config.yaml
num_hidden_layers: 9
hidden_size: 384
num_attention_heads: 6
num_key_value_heads: 6
head_dim: 64
intermediate_size: 1536
vocab_size: 10683
hidden_act: "squared_relu"
norm: "rmsnorm"
norm_place: "pre"
norm_eps: 1e-05
positions: "rope"
rope_theta: 10000.0
rope_fraction: 0.75
qk_norm: true
attn_scale: 0.149
bias: "none"
tie_word_embeddings: false
parallel_block: false
extras: ["capped logits"]
init: "normal"
init_std_qkv: 0.0221
init_std_o: 0.0
init_std_up: 0.0221
init_std_down: 0.0
optimizer: "muon_variant"
learning_rate: 0.00234
beta1: 0.95
weight_decay: 0.07
lr_head: 0.00571
warmup_steps: 123
schedule: "wsd"
decay_fraction: 0.568
decay_shape: "linear"
final_lr_fraction: 0.0
batch_tokens: 65536
max_seq_len: 256
doc_mask: false
train_tokens: 521100000
max_steps: 7952
dataset: "wikipedia_en"
MLP neurons of a small language model. Each row is named by its layer, matrix (up: input weights; down: output weights) and neuron, and shows model dimensions 128-255. Each number is 128 + 32 x the weight over its row's rms, rounded and kept within 0 to 255. Numbers have three digits each.
A block is one neuron, or neurons of one layer that tend to fire together. After each block is what it responds to, as a language model described it from the Wikipedia text at the highest values.

L6.up206:136117086135098135142096099168120090147172074075125109101142138145101089129150095141122100139144085092157084173084150086187093087105103133097140161129133121115074103177115127126148142154158088108144136163143124112098118130151159138048100154114126162202069163151121128146166081093104106124092118133151145136199155062163144141088112169155128071228137177090131089134160148150172119091105
L6.down206:126113150077114148122104075105078102075167139104180134118083117174127120150155107098130122066132137128140097083077162102145108174183140099096115143100110088121126159169187075144195175195142087140089096124109123091127213167099135103170119147104139174093107100104138090174168121133156159149142160160155149081140116100112087098129100137067095075139089123072190087110101177129170146159126
L6.up349:133102153140071107130120112178091063151177103192116078105120155087123049118139093134152080196114089172134086127104127156108094082088120088095088107136139110214123125146136162119133155144153146146155118167135110151135170086133197139147137081165126100180091130109151107194052112108190145098175116110164119091145124168165149131087104134120142163189110081153154090216156131160166089105132
L6.down349:173171144101192109119082133163091117093056107123157135089143101153082125098096125164083147208175137106125125144124077141175170150109130133151079090106104082196134103087187114124117113128190153131156097102096187101108107139117159145157152135159099184151159128126169113139110115150093083140192068134165178109135150117110115142172073133145117129116189113107112072156118166105120114106116
L6.up534:148101163115154142167114124097091170137148121128150107090135077134149184156148096139136140099067167164133142173084137139135157111146101130158135101180138151105069116103124155150114083140132117143142126076173188185171145126139097114117087124142132168082177118095143150116129135079152151089121082093155084148155108065116189090167094173119130101127122112149123144156136171130141149092092
L6.down534:162081115088144157155120162164170140140114123153137167135150141127113120099157170165162154164191174168119135137105145131103069104105100141128110177104132116125136178172155119073134144166108179165095152125076022139107128116154164155080163127143123110097153149128151147150094161152103141154133157142175175086097129162124130128137083161155030143030121186134128167163129148111170112139116
L6.up538:191131199165134164135145127133132123183136091119163097127096155102161167121120141154098125098102112162126109186064181151204131104143155164127160092133142099063118085154123149118118074149123044125135113158150078124161138088133149095122122109095103154145077118124112143088143141081156145074165109115124209166136132065112144146126110113130098168120158150141112108216064136162139180085133
L6.down538:170090134155119147146183168126122102183114175199114094084081135132101136083181067119085091176148124109084125093226117112170135100131094105146128133169135110084164077161123200127079126087136136182160121144105131146096108197131163147110105150222128127087116142126157070092120086137134122160105108142150115145184138149165151172174144117135076171103152154176131111125086159132117122074145
Responds to: Table cells and place names. Football position codes (MF, DF, FW, GK) in squad-table cells after a pipe, and also the middle pieces of split place names such as Chinese Taipei, Green Bay, Berwick.

L6.up177:162136114105106143075186103125035113046106154180149128110101142125130124115153086107171145131165159105116064084149132107106184127133108162096068127117142105127096121065143158130130107128091123126034170149117092081109172107120090119146162086095098105158139160139118145069099130095155126149142130138179098156108133086091164120101130168049097137098085134138132129111127176143111099143127
L6.down177:142114112120155111082141136092093161132131154202149169200121084184114109135145115119102177138197142124194158074130173119179140073119137178116105082143154138102160085114123116131160147102110185100118068143115123129065147128120120139125127098137140109178154146133141202154089092120138130142163102093169137151111170106096137114140058117182169136136118108205143134138134135123170121116108
L6.up598:134142202087081119118088136128165147132157186099106123083130104132149053176056046107169163101087114056091078141121154167105176156142132130165143094135133095194118173129075139096103133177145130126145064156154173185184180154110108152152125201150106113137187152167171154158127148138084131176136134095102055174107165109107095153094120131156131117132142103129149180148170100149122116109133
L6.down598:161112098114177142127107104130160098102115124096131048152136113151088126147121149162144065123107121128138130103165110129119151114158142174156120098193097160184129108184123072100087059127162154123141098141119165122073129179122144115093150129102072117142161124132162100111104089158099078148174125139165167154146198190094104103117082082149150074111181086106194112155172189078136078131156
L6.up803:063097154143161129123160107194143162052111110125076144118146083135111110090160082085104109108138151154146126059118132137109105117119133121157115137136194119136097116169144144150101158147128193112165161131072161142142102136079096137155135182119076114125128140132079168130160167153138117153180100157181104149158173108087084158116083191128128137106089179146144154135146136113111124110156
L6.down803:121131100104104114047124160122127106125086155126173145137129145134106139130103161096091144145079084168153108121133147057138190089149126134110113153109190137139121141150138129143131112135109139137104205157046145083155136154156057122092147146128133086137138169073112094116119095102131175134116132169155186143141128132096075120139166169132091028157099136079113146116149098112170126109130
L6.up958:126147138181150172136054105082111165107185144074140091095080125100119112116125107118170121153143174103159077118140179125107130133139158175179152139170142111116158128167124132140117122110162102129106180165056159131137134105168198095170118158056145157073103133148078095101128129121166067104121124141097141193084159129114078149091146127101146111202134137155157115133123161145111102143134
L6.down958:095126120058083108129122090142122106082135146070127123166090152182142156090059102138161083108111161135126147109161042154146121188108143153106136135146128174118091116140153112057095090142136125154106119095104144139131134140101084108134134168165141159133119109190121095094075164214095129165154122101147089094158126117093108141101050121101144152147101159123134137104226141157154116062122
Responds to: Before a year. The space token just before a four-digit year, after in, by, between, Act of, table bars or dashes, e.g. in 1913, Act of 1972.

L4.up926:159096125135093112158106079115118094120110102089108174128133101146129091093163156150160199141189129132122085118159161153153084094128132094162121089130083120133128134162157135188146124096080159094091093120183101119117168139120140110127161094169115166132139132089145109129097185099130145155129167151128109119075137106094203118123129148171119152135161183098089101069134158152155134085133
L4.down926:145178111179163108099168148079123111156135098170108108089103140131104106107106117149114158132091051131145145095180162130150184103117116144149077136114081039150097135156107113110090060103155153106117098092083107130168168155138155136150120124102116129077174123147125088158092110203163132072119159093159111150213102061138126171173144093116160161134107113120100161102175088122184122141071
Responds to: Converted measurement numbers. Digits and decimal points of a unit-converted value inside parentheses, such as (91 kg), (3.0 m), (1,243 ft); weaker on scattered other tokens.

L4.up5:110069166094111077137131103112131124192145068135124087128145061103175146118138119127186135050148135125168078141105131145107163101156072133069126146128183187115138131138103153151168113092087128143178088140118129121171098116178152124125099148118113127148191150119165112109025161086123117117132186074089109116136151144145099103112086112148171108131118083152121074179165114124132094079164
L4.down5:103142143177098098141135140142149093098155170169130142112201145098148167156155119159125139144152068126143090134113144085164185126099094133179116128191098089164108083168130073152102178163137137099179185161141115163172111137141123140125141155140125110147130084131111092172158106072133037136141159128135146104099162137143070137135140113181151146121088095167233177059126136103092156154145
Responds to: Mid-word verb stems. Word-initial or middle fragments of verbs and adverbs split across tokens, right before a suffix like -ed or -ing, e.g. coin(ed), r-um(ored), investig(ating).

L3.up553:078117140136135054079100140099117074165148068127148082148193128126092148100088167112062088102160097145103094117068169112137133107135134162088175184133113188095093074140130152170136143124074149105123129129093126117192121125155152072121063088102129060163136110092151122141084144145084127113099142130114102122168158144089093107107143120128165090132070113138135050165087122110115120073116
L3.down553:100138170151145187150089142124171143121192140132146197118167129123137112138094120085119141095117135169168147145152162171127116119147120130116088094179018071156161218105174146146118153126133167109113147117159067166132111056139140230126139129152086179137148127164088132138123146135104114096099125122182157118153151159089119184090143133098130162141129114128153112075123191128158169125146
L3.up594:145089125158132119103121110130129111180170116123140128101138117110071134129148114128148114158124145162161065101132119163174137147150094150091152198124150125185064136113056158119148176116111125128154145043095117057162106124150102106121160136172155137114139133109111137146107158136112130101111186129204090147148156149155133079154069175076119116064112115140140087140146124138103097128178
L3.down594:092158119086094151094135114121188064083188202133133140112210143148150119152135110123114080130144138133127119142089179091097107153146085111112114181180091149127150112168214163166152142130085128157123106133145133142180147185049104105159069157101130087127109102165122108103165158114137095148173171100107154101154124163131133164089128069147131180125157111192170151080112122086101147178128
L3.up604:127123133104094085158155090152155105174112120136105157160086116165102114124133115124140045078137144126190101125100159185099144101173108139113118170139148188115103115137056098093157111110107111066138112109103086128154153087165143047134096105140123115163111110102149083128113179072116146122145156143095128110117135101139146139163191133163152122125143109128113113128175104141114103116147
L3.down604:150135171143162122125157119161127077132157162106113153118133135114115195161170144105056153146171110158117105132135141129123187180161153189113090206164121086175150165157133088170075115094131119148149161143077055154174124117145132172097132153169123126186118086077115118086119118122148146141141141106138159172173124135080073148140174142157130147094075058115146124112143128090150127113132
L3.up1183:122068086042147096116104140085097070144200099128187134119185158118137153107142154136147134140224146166130119120084139090134151145127108132073123113131094136118103163171080144127081166158102163144126109164094089144161142128178078156110077122132161086157166185117162133156112192051098156150086217144094155130147128090122116129147129133139119101116109092150121115184078149060145118145120
L3.down1183:205120079169115093105137078119098056167159190115110122066102201121108153116130165182138082202119186106094127100090159149177121124098103104141107158128125095130151081146184121138161149146144139162136179142041135142106130148087068131160196185143133145165061120119097138146209092144109134096150083117167143111103111149152083115169181096142073098106106158147205163095098110098100172085140
Responds to: Verb stems after subjects. Word-start fragments of verbs that directly follow a subject noun or pronoun and await an ending, such as sp(oke), dep(icted), concern(ing), ex(isted).

L6.up284:145185184152152114129127108149178152136067107176108153093146098109132168167140169146148144118191136184126102144107126101130146171156130189112081149143156139118136079161065182100129136102077138107110150145174099177155134148175151117146124118104146109116112201139069117131096177067121132128162171103128091093069138070215158149094114104067167156177089164150125100222176146111182170182158
L6.down284:114084137152107159102156099154079124178102131169142153122120085140112150110124124123121076056129132101134112147085178072149150137124119164100092117138113147096094072118188084133124169136100202091146094095137159146137150100130151098153144151184142133173114105136140191124066114089117071112176103139113113132168096131154101069112109164130131121107132161178092121059126134096126186107089
L6.up664:065136150111113093180109119153109100143070041162057091139175134110149178126123104142113091129182088109178125133108121169093152153120092184073082171160137179134111160105136150115162119111139191083171108164135126145173100104180148112113133145105110125057146150085081095120100210123103102152092162132087089123144170119137100081081097095129155107108155086146119132148129111155130100128161
L6.down664:183097111110071154136099077109137091143151162117100108142128120103059191101092134155118105137148118103149047137116132157134106115126135121179113167129185130151174108150115128171132136120188159102103197089124164144101084183107129115102138105164095091160101051110166158097179075102103078116097137144188154062094141158100091161173113115180161133133121148142149132108158101087073088100137
L6.up1340:090149131135201147176148081175167127183125090129056140094154102089128146156109099151143120138150118115156075183118139064162133184141121187172138100149173171202116140122079137146092080086105148123132151124178161164191088186124183146130135101060128119129217087097098120105097136051090087097155129109124138144086121137104115068089140100121115130164151153133116139111105140098141129082132
L6.down1340:139086188177063125116178140141132134182039159130122086085119155179118130148110099143174120107134111178072132130074069137070144125114023125129190108133103103128139106078168145134112170116150099180175188134115135119096128145126107107116161140070132185146090096127152106106119121156124153102185124079158128085094125108094160075172155133155103097065114156126147151127134163152136124081122
L6.up1397:123141148158108074113124088131170104122206161091100166139204141105179118163117148143184117083165129140081099132117172083115134141159134172150125114084101143182113142121157118159147144162136155132113166143120061177129117106162113153179144094148150128082098121099109113174113139085091100126130161139185148124124117155102092108084097213159080127037016113162179150128132163148131166159103
L6.down1397:136111098122108121073100126114074121108163111156168146063099096174144106072117106129108141099110139043124169153051144064132075157093175095165127146178103119125156020148107119103139141124146117114129141041115160139069162064151080137153135121150101124123131167190159137111145070105123120138166107092180127125122168126129136165141085129144119106113132162099099150200134112149166106133120
Responds to: Verb stems before suffix. Verb tokens or first pieces of verbs in reduced clauses and passives, often followed by "by" or -ing/-ed, e.g. led by, belonging, served by.

L4.up1067:163160149152122129203135106155108087131085131143177145151110147131170193090073114153114177138119136123115173128152128143126159124085085101113142184119129099188097105163117159119088112071141134164148140156078157139149134106179092150079199153140115057130105166138165179091133133113150125117147173073078112095150140125078204115114160095105129110082076136110157087078093083126178146099111
L4.down1067:101125124090124159180149130124155124138092171126129157111145078170114140116138164141092164111132150172088159150121082155155134126124121127160147122144133156045229125162131154118099054176141141084128120203091134079130145123090127098147097127101093087133117090151110126145083116088123145157106137098142138109100131102117117058149064158119075162128215124134091134107090142146137142148139
Responds to: Leading digit of numbers. First digit of a number, usually after a space, in stats tables, scores, measurements and dates, e.g. 2,832, 1–6, 1st.

L4.up1332:188100154200118166127136131131170101074111121134198109138160125111156181153147140078139094169115152147155112140160145170130148115137106118141144136099062115125108119105137100116162105122096122127096056153133105077077126115172129118112155111113140143125131137077129040080158179188147100124156117108072144090156075101139093157150188083148051099151166170084145148084122138099120136099139
L4.down1332:142133145192122086138176061109117120130110081133134159137114181117162190133110125136142122169102142090154166099186069127156202204096152107122103131116115127133135083165141123145169123136114151120090156126137113083125102135107113192099134120161139072151168181153109139115116158131110156064132132103106180131105112123133055140143156121159121109113090121127100174137086141115114111136147
Responds to: Table cell endings. Last token of a wiki-table cell just before the next pipe, mostly ")" closing units or numbers like (kg), (46.9), plus some mid-word fragments such as ff in graffiti.

L3.up291:100154137142080123145126086089162147127049109094144127078140129152099139120092140079134102096150086140039147109102166162143129154111087125061151161135074115136140047120145143132122076091149114148089139122120168168187154092161082151181083127121137124110182083155093117148139120128083123137128107139167085160075120077065088130077109129101147110126100171164146156160118161152107174194150
L3.down291:091100142083107153140201066118146104128108142149162076115081198101162098062081112070157090155148149191116106168127064144129128163176140157100128110165112083129229144157167143054087100132158116091103108125103079142101080114083144123124165097102171156173134113106137123150119100136145140131177168147139155116094139100110048130148065171072101163148086159111172134159125128173109100073097
L3.up575:139109128119119130113090097122142163171153087116185152156149163121111080128124070154139155180107118108154078102091128145068126138125151127211172137166173154126126113162156052096136098103096132121131118151124114140224124113093072133139114179107166104108132094132109137132118152152141114120109135065137142033167166158147105135108147133095066148118134138109145133125110133157110116098136
L3.down575:083130107094121128189174101139089115118144151079153143127100100152130128169159103144188105083152126135160128108103142161107157168176096133141118188138082108133195136213114068064152125090056117111124150109167182119157143138180113108195085139143123159144133182104166117147125119115170156176147111156112180076125124157104097193141142159160106091132161137133160104132096062174087126150099
L3.up627:156116142175100167127149152151118155150139123145167096088181186161161096141128155093142130119126097100126112099128155137093136124081116127184082135168181073123180091165176175092156156108149150073114112198119095125134170086152150140174080119098119181150085217158109108156115159073150144172066129158139190166088097083076166138153080131126078102153057159114139115119134082131143126165142
L3.down627:105080148108108096121126125114159104139150199127144137121079137139111143109108125192152142121088133175162153143141134115175097165097126184200096151137077106151197083154139090110107149127108191109106111134088140189155154082127079113122118172119053108150149128126084126111148145160135131108127115116138147088090078146157116171120127166150158115162123038091137142098085112149089134151177
L3.up1190:103097054135150093129114108112115142128173102113125099113143117134124062100111096077100141131129108104049135141089150154121125101110130093155133137120196128151135113126126106047139104121141147151137137225185085108060124133110121121120116158137104154158203138171168102132089124147132182151114123086082157102131112160129109100130094070179152131147138149127112043186098125153151129083143
L3.down1190:097202059042138125117128115092100147174098143111157094092099129176089119099112091102085152073136202134159118157075104109093137188126123088107045125076140123158145165133107131085102067106142124149082122110109061064085125073135148138156085109083123152099107060144113159107073061050145147160120087129134105145127087159110065122151121094124152087163131134145137191113167141136132152157076
Responds to: Before a date number. The space or token right before an expected year or day number, as in January 1975, September 1, 1827, in 2024, from 1784 to.

L6.up108:163065133178157137117076100075109073100130139100148165110138142128117170095083105135107157139152132119092124125109100160190173046147125080157116128101134105138134091135145143118085117108177114142103143167111132131095106152177107115103190144108158107140108132209137129116147180124148164086119127137131148155109195087154123133129105099100156117082111186129162119136091145118128143112157
L6.down108:109096143121118110148143096163145145105156171149128159164125118131126159123150119122089123159104161142125101152157129157093151098128133096097094082128136154091139139126172103151168118156144175185096115139154137123127176169120085118167080107101091148085124046128108100111191092116150090141037073168127106157094117104140150056167078170107128201148142159116157148130143147119132159108117
L6.up521:117182109160108153070131136147133092147153119205092089169154110116110124099137154097136106145169161143157162164159122177071143141152120105148124105073134125134130151130147114158197134119167211105121109106158109107108152148140107143204144155146118193076094161147151099152136125079123144147102130060108076067141150097135089134137142088133092165179117184113120059135141161161107128077158
L6.down521:173144083093118122118143131146093097155083201157126132121090117119100098114042087088169088095130115062077106119136134098107112145126139075157163179079075127138077165164172163086105132196111180182123135130107138107080077097152168088151079129093122159134131103112119087094076083101085180128108121113096127104111165121146128110124064158212093165130126115146158113113168093128166120173108
L6.up772:136097126094137136195131121133104116135141111198185129165166083163086164071114161094161070156127131199189122145167178149037135100132161194182136098169129152099112097122177151145144089109177119149122205128083140169142122161083139136159112139104089192131158123139117072131174119069140162167159164124169096070102128132155193165123168177149124120112106181127138101100130088171147144116091
L6.down772:202161094143157133155213171089157152137124175136132145149088097184117104164075150111110175087107139137187102155117116118146103142156157095131129117132086139109230144092077087146167096151194131152167137119152050180105122114111113095108102138121130166159157153108093062148111081136157132169116161127083181145159140130170094169109146133086120146139121198097129125139098151096146102142140
L6.up1406:156137145137148145144149146138125149198117156070125153151145106136096158061143118068135120149172127149106150102164162132132115121124091182171088138171146161156154137124154057091089091168159146147129199141124158079095077133056124104063120122205099113113118143180150110096160137118101088159143164114142124163152152085142118100103152132132124145141115163183226084166156131134110075060164
L6.down1406:155106149080122079141146157119138164134126144181142147088136169125193117153093127178107166127096105155117156090107135095099110127155106079155109073189149135114096186181105092024114129145082110168103143174177119137197141101161107152098085138097121151148132095121083164125156083108106083130129153158126197109115122151179031123098102161181114157078125105121071105093085132093108105103124
Responds to: Numbers and rate words. First digit pieces of numerals in measurements, times and dates (1,500; 13:00; 156 minutes), plus per in rates (per week, per cent) and one.

L6.up125:079134179152146119121133081140144120147089166089138173115125102087106156100144081060139112146074099065130133175163130141142135152155133183142146121069094178159062119139148159118124112088175140173110123119054157117152148098134108098134131122114149131189099066131174150149098133168160093111118165119072130088136113126075086142115175202135139144174106150094099161092137147103086100081156
L6.down125:176196189127205146154121147133055093146171130123075111102130129131089167128100127099129137123128151083107078076192150113139096118166129140111066164102129170119114088120082082143128138166154132134138121158134141073101086109074094173163102089136150130164143079165126139136135142163129112126162136130133123101123084088149122145117130109158119072081127077158076124146076145105145140156163
L6.up225:122010070133127142155152115115109140055113072128134138123160106125141126099112149109158095198114159083153125174100151150112148068093122195130116125108138107142122165172107106168130141182138160116166123186154124122116086091141091122102151117116171144102113107156133105168129145132125143132187152067166175144124149064173111078113167143178138135086176097132073121109148091129164112119144
L6.down225:136117095095185076149150078147068087070128127059138070097157120145131148149100130093125080137106145160120145123170158161145104101116140074138137147092140163167097142120144134169139145078124138126140109162089127088110120112124148158123114114111130129145116145102151151111143078158154076159179158117096069086127220111127076135163128118141179038200090176161157153078063111179144082138059
L6.up654:222108116185089138132113111101092083186138073088108129080173076178157085133144094131126039122155146087128087157113113182066151099159102137159155103112082122145135090117153182131120130097064158147109149170140123112154117195120109124087090149137138076206103110175113113138116108150130093131168149124127144106164147095148178099089184155118087145082072123119130106127088092114162192124076
L6.down654:105129079194093129151114109091136083121079135153092070113063174104145169138061111117130144108095159172111177132148103088140163152122115137142107123131135094141049180133123097116119118128133163121119104140128142103157138162110128181104142099191166168136128138112121128161072128145200112137165089184157165123070074120166080141131171139153107093165173138131135051137094125146107120106121
L6.up1205:121093070096134199120144095069173124118185104109138119107078114119105152105126131102140136144172131186110159125138146198131142126112114131073088149134140093150108160160119125226165094170113141131104084100124096158171155138166165093122120085070133161092112136126160135088151179177184120095158142087187107175057090135094114137078174140142112124197075181120172135123113202157150160124163
L6.down1205:173155178117159121132145130131155102106168153078163041144141112139106125108105126065106142112103088087121062137123114168061141146127156127163177147107110143110144142069129128160115140118092142115119102100122134141166179134204164144108169137137168111123129144094089103124149140155133153126082157117113089124163191126118127150135149173146187126124085192136133169233135090043147160086149
Responds to: Digits in parenthetical numbers. Decimal points and digit pieces inside numbers, especially unit conversions in parentheses and table values, such as "(37.2 mi)", "(85.1)", "33.12"; occasionally mid-word pieces or "had".

L4.up1135:142176131126116102102197092090143141104117141106149087071087084107189178122150133131144104057100131117110130130110144092134144199104096159089106105062172128082071110170135139114060163112136157150139116163055165147147167094105151177161106138151112098143118139185115177154159146095089156108158097112094053147165155075188159134171133145077124114117152142206173154103146186171123097156158
L4.down1135:058123160197115155119144128094120154121189185142110089143138132097117089084102050121120135179114091135157070139181086124143050089089142150116163155138136141170147126158105133174150093136070186115040087179125103148167149078099116138143099097115135154171111107094118124103060113155159120125129161164137169174097150127118124132137146138114148115090089116127131138186155085074094127089137
Responds to: Space before years. The space token just before a year or number, mostly in sports career lists and stats tables, e.g. "- 1990–1991", "| 1995–96", "since 2008".

L3.up101:153080120098154107158165133127154130156094162132164075121126152088125174144161132152108157104150090077065133133065109083126121122133162121132152090127160096100134165080159161120119120154200084118089133173141141147132108127073156080157170117131100099106165123174139102116120237095116065177124178186126130103093153151143118108119153120135093162141122165109131108145122081127109106126105
L3.down101:132125159090172143111070120139130111159155162166119198124012109125150114096182091124216104142109142119110084103172155145134132151153156138104106122115123167178104154171150121146122196112139115059089133133173076157130159038153127144117177145110181050038140135111174111151163098160123148089126106122121124123107104155134138137110184123099103127131169122095159183150098120108180113184089
L3.up142:146108124092167105112160064113117195134130142116141127149172121103090129123088180129155098106089132133124134174105053180142136174159112078136127076159166144166095177147170098118136146120151235145122102127106174172183183132124130080179175150153104110144135106104137154118076139119104116136123173120089204111125092134143126085125102080099150117132112139098115108081131168112144132130183
L3.down142:125123083163110122123103151106152113121129097129097118127151161040154167123076145120092112115146143128164177174105076135081144149062113170177077142143138135135154141175138080190130142136180198075150145184131126129149142069098125130143169137179097088170069069114154157107176091135119150093135162097098135074115115134125176140160122128165116101136191111087114169114114161115096150161141
L3.up662:119081094120146124140141129128126128134192183093118072154126077116103103105081219106187053180127133160202114089104087140148173077111208122136117069171154182160143103170128104154152151131110142129144175130099166151121126085108187128146150117123036106148111147120063089095118168118106098141162194102154124079157060150174144142092154085124080128101116121171101143098173106115107132133160
L3.down662:142090149111144121174150088123134106125072132113094123164090175164109141164132113137080180108125079145159149131174184184163110129140123134156141100135182166129131123124153114120111149119206164152142094117155107119129111097107127123171115138127139133120137128066122104169125128153141192115186088079101154190178165069121104136101081161130129132045146122163082130158152043133118110120122
L3.up1201:139146109170155141103105117116120116160171107149148128158143130088094093158120156120152081117096143144164145086171073147132129136156128114150172115104097127119103095119168148204127074155128147115078129172177118147135138114163103108111061113089076183144087115092124106146093110096105097112153102138103080117071123148152198127083126160112163112110129139070191074116126155121126176151067
L3.down1201:121131037180128096118103110126129100126114096079102137197104113121144104077146153161113097138107121102107116092141087116158165176072121148124093129113167121154139118140088132152124128141103087136141101112082130098102115098113117113122086091149147069122128136121128103157054129161161135050111126102102147073169164141106079191124142130140134113131090126099091117185128176097084141163138
Responds to: Mid-phrase linking prepositions. Prepositions such as in, per, to, by joining a noun to its complement, often in stats or table labels: wickets in innings, barrels per day.